config.yaml
num_key_value_heads: 6
head_dim: 32
intermediate_size: 768
norm: "layernorm"
norm_place: "pre"
rope_theta: 100000.0
tie_word_embeddings: false
init_std_qkv: 0.0375
beta1: 0.9
weight_decay: 0.11
max_grad_norm: 0.5
decay_shape: "linear"
final_lr_fraction: 0.0
max_seq_len: 512
max_steps: 7990
MLP neurons of a small language model. Each row is named by its layer, matrix (up: input weights) and neuron, and shows model dimensions 0-191. Each number is 500 + 25 x the weight over its row's rms, rounded and kept within 0 to 999. Numbers have three digits each.
After each neuron's rows, "fires on" lists the tokens most often at its 100 highest values on Wikipedia text that the model never trained on; "fires after" lists the tokens most often just before its 100 highest values on Wikipedia text that the model never trained on.

L4.up565:515486465481524511503455523539493516504464539518513525493502490507501484489482488475505498465481499505477497516497507438467488478512487530466532484508484522502486523460508559513450452481470538545498465477509465507480503495484542488501482503495496509482540505455507512508478529473496503517457488489466530525504525525509525495506529527485558514471520474481477452531470457509512509516549445487510507513512500521532524467480497502482461476507459492518499480531497510490553515526458476530536516504464517516509447472486516527482496467476577483483514492493542503458521508507516514525
fires on: "i", "ur", "r", "p", "g", "an"
fires after: " U", " f", " Ma", " F", "va", " La"

L3.up124:497483538521520502505515505459470522486480477501482452541543489477511530433481511524444511489472460473467490503505486481505523509498477495439514525555509510524485522474490508524530521512542526469523469486503500502494474500518499526464452517504492477497519494489513515466504515466481473492484487516508483438441530500499490513486520493527472476487488462478517512511498518498569515490504511484493551521492483475491448525554514527498489489509501524521516539510523514477476486528585513484508523500559480537520490500483504475545485550537494517519502512522500465495496494523496493512
fires on: "s", "ed", "me", "e", "q", "o"
fires after: "li", "n", "y", " Li", "ay", "ish"

L4.up414:473519524522512505485479517428485526528446505505514483527506488509492508457486470517515510496493517559493482474478516478490515484475484531513523489503508514531544495521476532465456477506474527509486511505489478513473463510546557497499494512516479515479459506474513506491486498501469509485478509525504506497533517510456489497484531520526541550513515471564463447474510508486513484517531441511511506499459472493550498490473473483508524475517525469519476492478451528479531500511486490490514501517464468530515451539490512523500484508450514487532515498484524515477547458479441515466
fires on: "e", "n", "ial", "est", "d", "ed"
fires after: " For", " inter", " On", " for", " An", "ter"

L4.up178:473537484515517536480478546482472495487471500503504516518519488516522484458464506541538497431506506501534490504476512462490495491507531541470496497502486509500488520465475497481542525523519504537476471517502493482535502496468540503537524526517483507473499537505477536510465478464443470483509528532469526471527510482488498501476527485494494503517514458524504491514481455512521482542473453477532498473503500491558522520490483502501496511556519501525457540531464500451513536475446506520479484515520502537529497499520489520492485466484522536522516485496531482464570491489475489460
fires on: "n", "al", "g", "ial", "y", "ce"
fires after: "n", "ber", "an", "it", "tor"

L4.up292:456477560523504528507502478480473523500457516510499495487507537447522510499531535526490516471501499489508502502523484490512484471464520506519514539463444507492536463476481503506498530547463505567514513515512534482496499516521510479482432471531485460490489485540505515503495510495500532494477508517538498496525493482487536536493510488480475543533441481522485452467451483454444474511538446479488501479508493478503456522473539508519491508497509492503472503468488494515507524540484517537466524488482543532517502538524488486503495480516454493484506510515462500493475519487482492467
fires on: " and", "n", "y", "al", "ia", "it"
fires after: " ", "ed", "od", " C", "B", " c"

L3.up206:473491483476487482517480495465436534509496542486492466525526506507511493495479504473494517496516519482522486486483505513469496494495566496558492511497487526476525544507516530489456551534498524493521503499513534524491451514550521498523492469522506509504503524511560489535482498475466469441496514512497516456513506518510496503497497497518509529530533527529478472519513539485476484492472459493514526487491465490499503488475474501551457514470428470530466500479485501496513507534429472528463486516510535506493493523533524460506487495489497510500539498481542475442494534500485483464
fires on: "o", "A", "n"
fires after: " ", "\n", " ("

L4.up331:461501472488533513486535501493496497501521487550490482479531511495534495490485542531511502447479503519505520499504498456444489503509527475480478463504488489463510499491523491536536516490557504549540468522483477478503465520560502479475490456547484473468508514542514507513540511456501473501485510540489465502486548507511527535515529503479508496496469447477546487522496470492556499496498466463518524522500484496528464505506485485520506461473488504468474488488498521467531513520527489483492456526537488490519481528534487460508465515482492556553491487522520488473517481480512480475
fires on: "ne", "us", "\"", "equ", "te"
fires after: "s", ".", "d", "n", "k", "z"

L4.up13:454493549498477487459429482468502536512509467531491497468511539490481493469537503508504450488515509487482499463451488499479463499494566522539473544522531555510509541498489454489458515519487523479528520523486519510501525512528516462486495507509497543498464473511497495510474474516490487494483486556509504532533524527510497493441529503511498555523515491521462482498517491478483497544534470489495469501522509541507464475526474497512485507489489515527496509456485510501503517535455480515485505525486508495493483519549501489503486457492556502501550504471512524465506483486518478474
fires on: "y", "o", "H", "z", "G", "n"
fires after: " ", " (", " re", "-"

L3.up233:516500513474516518443474514457439484496542467514517486517524464477536496491475536511492505497502499495496525475506510464448500547493475490463504512460483498490524516498505483484521470506504517487455489518510485513506515512469523479500482515489489468539525495504515517497493510508487468460446495550525525495543512527476511469496508506490508512474466456523538504475471515469493513496560461508477535511521500441474515505496500495475470519501527509511461540495457495457516510467511482492480488559538491551513472513566500537520487526495505539539540493485456501458511490471523509484
fires on: "g", "s"
fires after: "n", "en", "in", "ber", " In", "ian"

L4.up193:538521491516483481489498503529451498498480476493536489521537509518478495533443502505502475520455476518499482438520513455513497527492518517529528499522552532479497532514523562569499499484483520497469510480506462468474506497473498485553507472513483487459536505515509510497508491494462484481484472537504497507514549528490439506511540501483534527523480498481523491465495482483517537462524434540488510499499528511537517436499506529469464511481506517507528517496488491460504524523495504474488493465521521544476456502493500507501518496485472536473536501492503488456517508498482537493
fires on: "s", "r", "man", "va", "us"
fires after: " Ja", " Lo", " La", "va", "hu", "-"

L3.up61:476481501485485488502500498458507520478477542534529514509513480496517434498507508560510523462511506528500500479492528504536489494474516486522503525494495484515479506499499524513502449506510549483406490521468515496494500490460469496510474461531511521557532495535529519477492497499470480455527496555529521507444494486519499515520506502513471488461509469494508496498473541497526515518499478474522524532500474438504457479451509475477488523498488510473560497540468510509487514550479528503536465489520473482496491501444503473491490520472504465453492529487521506500503467519489484506
fires on: " of", "v", "rd", ","
fires after: " University", " Har", " School", " Jo", " Mar", " House"

L4.up564:519526537487510503480429509525465487491516519507489452508497474542523503522496535506458583527502529473464518481477472513475489482498515536480501505465506494551495493480463489469496454509492492551475521497500475520489479519491521488491487494528455509489527535518498530509486498504513502515463505490480474497519492517531479510515523465475560495475466505500500521469505471445501513492479486495557487495508452456544536515486503497453490509504422501494505538476488492520527522488538507548476496537534504507505482532506470505501508479502476547485515523487473511493512533490456517480
fires on: "an", "in", "ro", "lo"
fires after: " p", " sp", "app", "mp", " cl"

L3.up250:521530483524502461459501521555468476567498489523511441513502543466478517452509490486495503482524467535525488501517487475508545519534504497513479470480487506559500512468470473481493523525500505514512508506505485470475465520516523484485509512500524482549502452519470491488464482464507498475465515486471470506526536506534485490439512507534529489471488538510469503496492531434499501510475467533440534512529476515465479508496490484475525463515485447523468516518493514529518491507520512526462466506495503494510514460539525483483478484463477526530510473527501501532513494525488522500
fires on: "f", "ed", " Al", "al", "u", "il"
fires after: " de", " ", " De", "e", "ne", ","

L3.up477:488466452512481500503487515505443521483529475517474474503462447494464524460515469570532510495513488464492491482522503484510502498476517467468514480467524509514499491489497555500488511526506502521523518481512469520510450493460511498518484522490475415553500510510497533507497492473487462508489506516559523523502472515473532560513507532480515470479537426527523498520492500475496503490558481508492512524487496498556504485458513481510501497523506500475487500528510491468510546503459490466510517466521533504504466513513498512501503481500501479513513478501447507477503500490450510455
fires on: "e", "c", "g", "s", "n"
fires after: " a", " St", "or", " se", " the", " tr"

L3.up260:494489513524487508499477527439426523529499472503553525514450494478523557486462500512498508531508521514451498449561517467466498534494489518502527523474507488593473508514475492481485476518504518493501525474518512503516465496474553494518459486484495504487530558507522502532496503484469466509456506485518513511499463523479507518499520493484506496518468493561485501500463492488467493530478436512476509513515506516535513501473489520453516492503461489484489534496489552466484506490483515509504491485476551484504475524492485496498490487500498486528522517504537526493481490514460499469
fires on: "s", "e", "c", "g", "form", " "
fires after: "la", " tr", " ma", " Lo", " V"

L4.up650:463462537538504504493476496482468512485510497495533467509520509463511535544522470500490456467476496513538525489494516498479473505500520479502509467558485527501515476483494494507527496509481476532530450497492507476484500514528506460497480482523494506502486549522490505539503503479550507456493538530534477501470513497523495518500508523564469566519428468499508492516495435488501503530482498491478449466495489540499459483452513487549459491469454475479494492514463512499501532520500464491465510503518497527463524487517496515467526481466506482518524489519480483516531537484519474513
fires on: "y", "ig", "d"
fires after: " B", " T", "B", "g", "ed", "t"

L4.up214:474501510530531518438492463493495515480516468485475496458522553508488485531511505515482508482473467525509545483518514425468503454470476509500467495484518514487538444489495523536530521499495464542518485542469483535458497467504470470482502497504508484491488501523538504495446510467502492514459508507503494509536507529522481541498510469494545539519513497550468487552465477494535512473545483511543496494473507477527490497504486510478471480499478469482490501502515533471527510474479484533475487527484523518479512523491508527516552523484545492497495506463459536503489498534512517465
fires on: " well", "us", "s", "ur", "ally"
fires after: " as", "d", "s"

L3.up529:529496519488511485512488572483502495520485470527527493526489531517485504437487480512481485495450475518500479488481471495496490538502476526496525505513502526459525492510524494486517519520523499489517527499469496444501477531483508496497448511484445512529512517516482512500504495515486468469487460518533495440511512524458514478501512531500505520496507521529514450501454523486500493472467498534466535474468442459464503518485542516505506576490491496547454456496477504470512530507530492499508504481558501495502463499539537481520488501503474540531523496487456494501529471504488527539
fires on: "u", "ve", "w", "e", "v", " of"
fires after: " A", "li", " Li", " La", " An", "n"

L4.up187:500535517524552533508464540520480448507492500522528494526530462483526515510499458528540529495501521487500516457515469495494493487418511479466444474483524521507508516506517524507517504472506521517486461525515515508503494496495491480459513473462490500508506515527512506498505463506512498464499470494535496426510515527493512512450501541529514530476515498497508514506496513518533485497495533533494564452466533476466553531536482508521457506504472487482497469465485489503536545533476505467496450511519532480496472453493480525504487510483524473471537491476490484469510514503467499489
fires on: "ri", "ide", "re", "lu", "th"
fires after: " w", "wi", " W", "c", " ch"

L4.up133:519492559522493482465459529472411512483448503544513477538531507525513487489517499504509493520497474499492527513521504485516483523498519467524493525522465479519482501496465500474517479475494505514502495483508489508525511502498508500468500473503521521481470540567533553466565500461535497431491492505499472479511492492520504543503504549511474525513452504489505508502436474504504524494487503476486447475452493502508480500486500533468499496487511514450471454510455505494530525511477528498490496481525520496518505505514455482521509482517518514521527473499497465503533485547472457505
fires on: "t", "ct", "tten", "y", "d", "I"
fires after: "ri", "or", "fe", "fin", "it", "g"

L4.up320:463484569493508482525491464459494535506488478508507480474505517453438507492486485495535496488470517528475491473519541521485452536531505473511517525452486559467522486469493526536522514539534496486488497543515465513485544509525499513508461472521526504509519555500474555527470476512461528486479514535507480502458478503491484492508526514485492528524460463483528519465489494519510518511488503507471485488506514514504514444505503507516465518500504506494504539497484498473488503523540461525514538517494532526538478525495533502491470437470517498471498502443461489498513493501495473476
fires on: "w", "ig", "o", " Bro", "BC"
fires after: " B", " T", "B", " the", "|"

L4.up452:496502511509475484512514476495508535478494492527478497529523478501475499503524516524445556500501551509514493491491486506489487510514489460488521491514497529518519482496472495548482494480524518499470501542494498516478461509514517445484518483526481459490530563509538517514492487418508480450495492499513486504512516487517496505513508471530531465486492495523519508419489457493505554478510461506514514484487530459531554456474486515476461468499450526471533511474511475455522520506492491505489507493543524550475449526555512525523526497478518498493491497478486526494506509480463484519
fires on: "ro", "re", "ri", "'", "in", "R"
fires after: " T", "app", " Sh", " ", " And", "-"

L3.up640:486511549499530470519473515523528524493486503533500465515472520513461522542535506526499459479466487478508521478499507517539502495511549498553475524514474517496478525494463557543513511501478507486496459540489490477500510499553521479474497467533501461551503479497482513514524460503461498499506545525488497471510528511497487474405503535552519499482530468505489495486490519491528527519462502479494505525541469521488523505488467458514501496492490451489503498545477488451520504496488478539498484459518502493552479507508490479488491490462487491518504482504526443518528498461509511518
fires on: "p", "ig", "f", "ho", " Mo", "up"
fires after: " B", " U", "ha", " O", ".", "-"

L4.up74:471475500519503479513463529542473493512481517487545492513494470511524504460482511494468477475515520512473522496521506477501512536512491525490503527493482489477485542458476535515487455454517484540472438522477490407539523504394497494475504490477460482512528503513515527474477460470502474500481494508490469485478497502490480502461514482491506488490501469485518507492501503485522487499488484550504509556497482497479510506504507517496472551488508520530511474474485504537558532469518499502471500521518517513470512535542500547540515506514524523486513498483504503450541512525509474517
fires on: "k", "a", "mmer", "cu", "ab", "in"
fires after: "ic", "c", "in", "il", " Su", "est"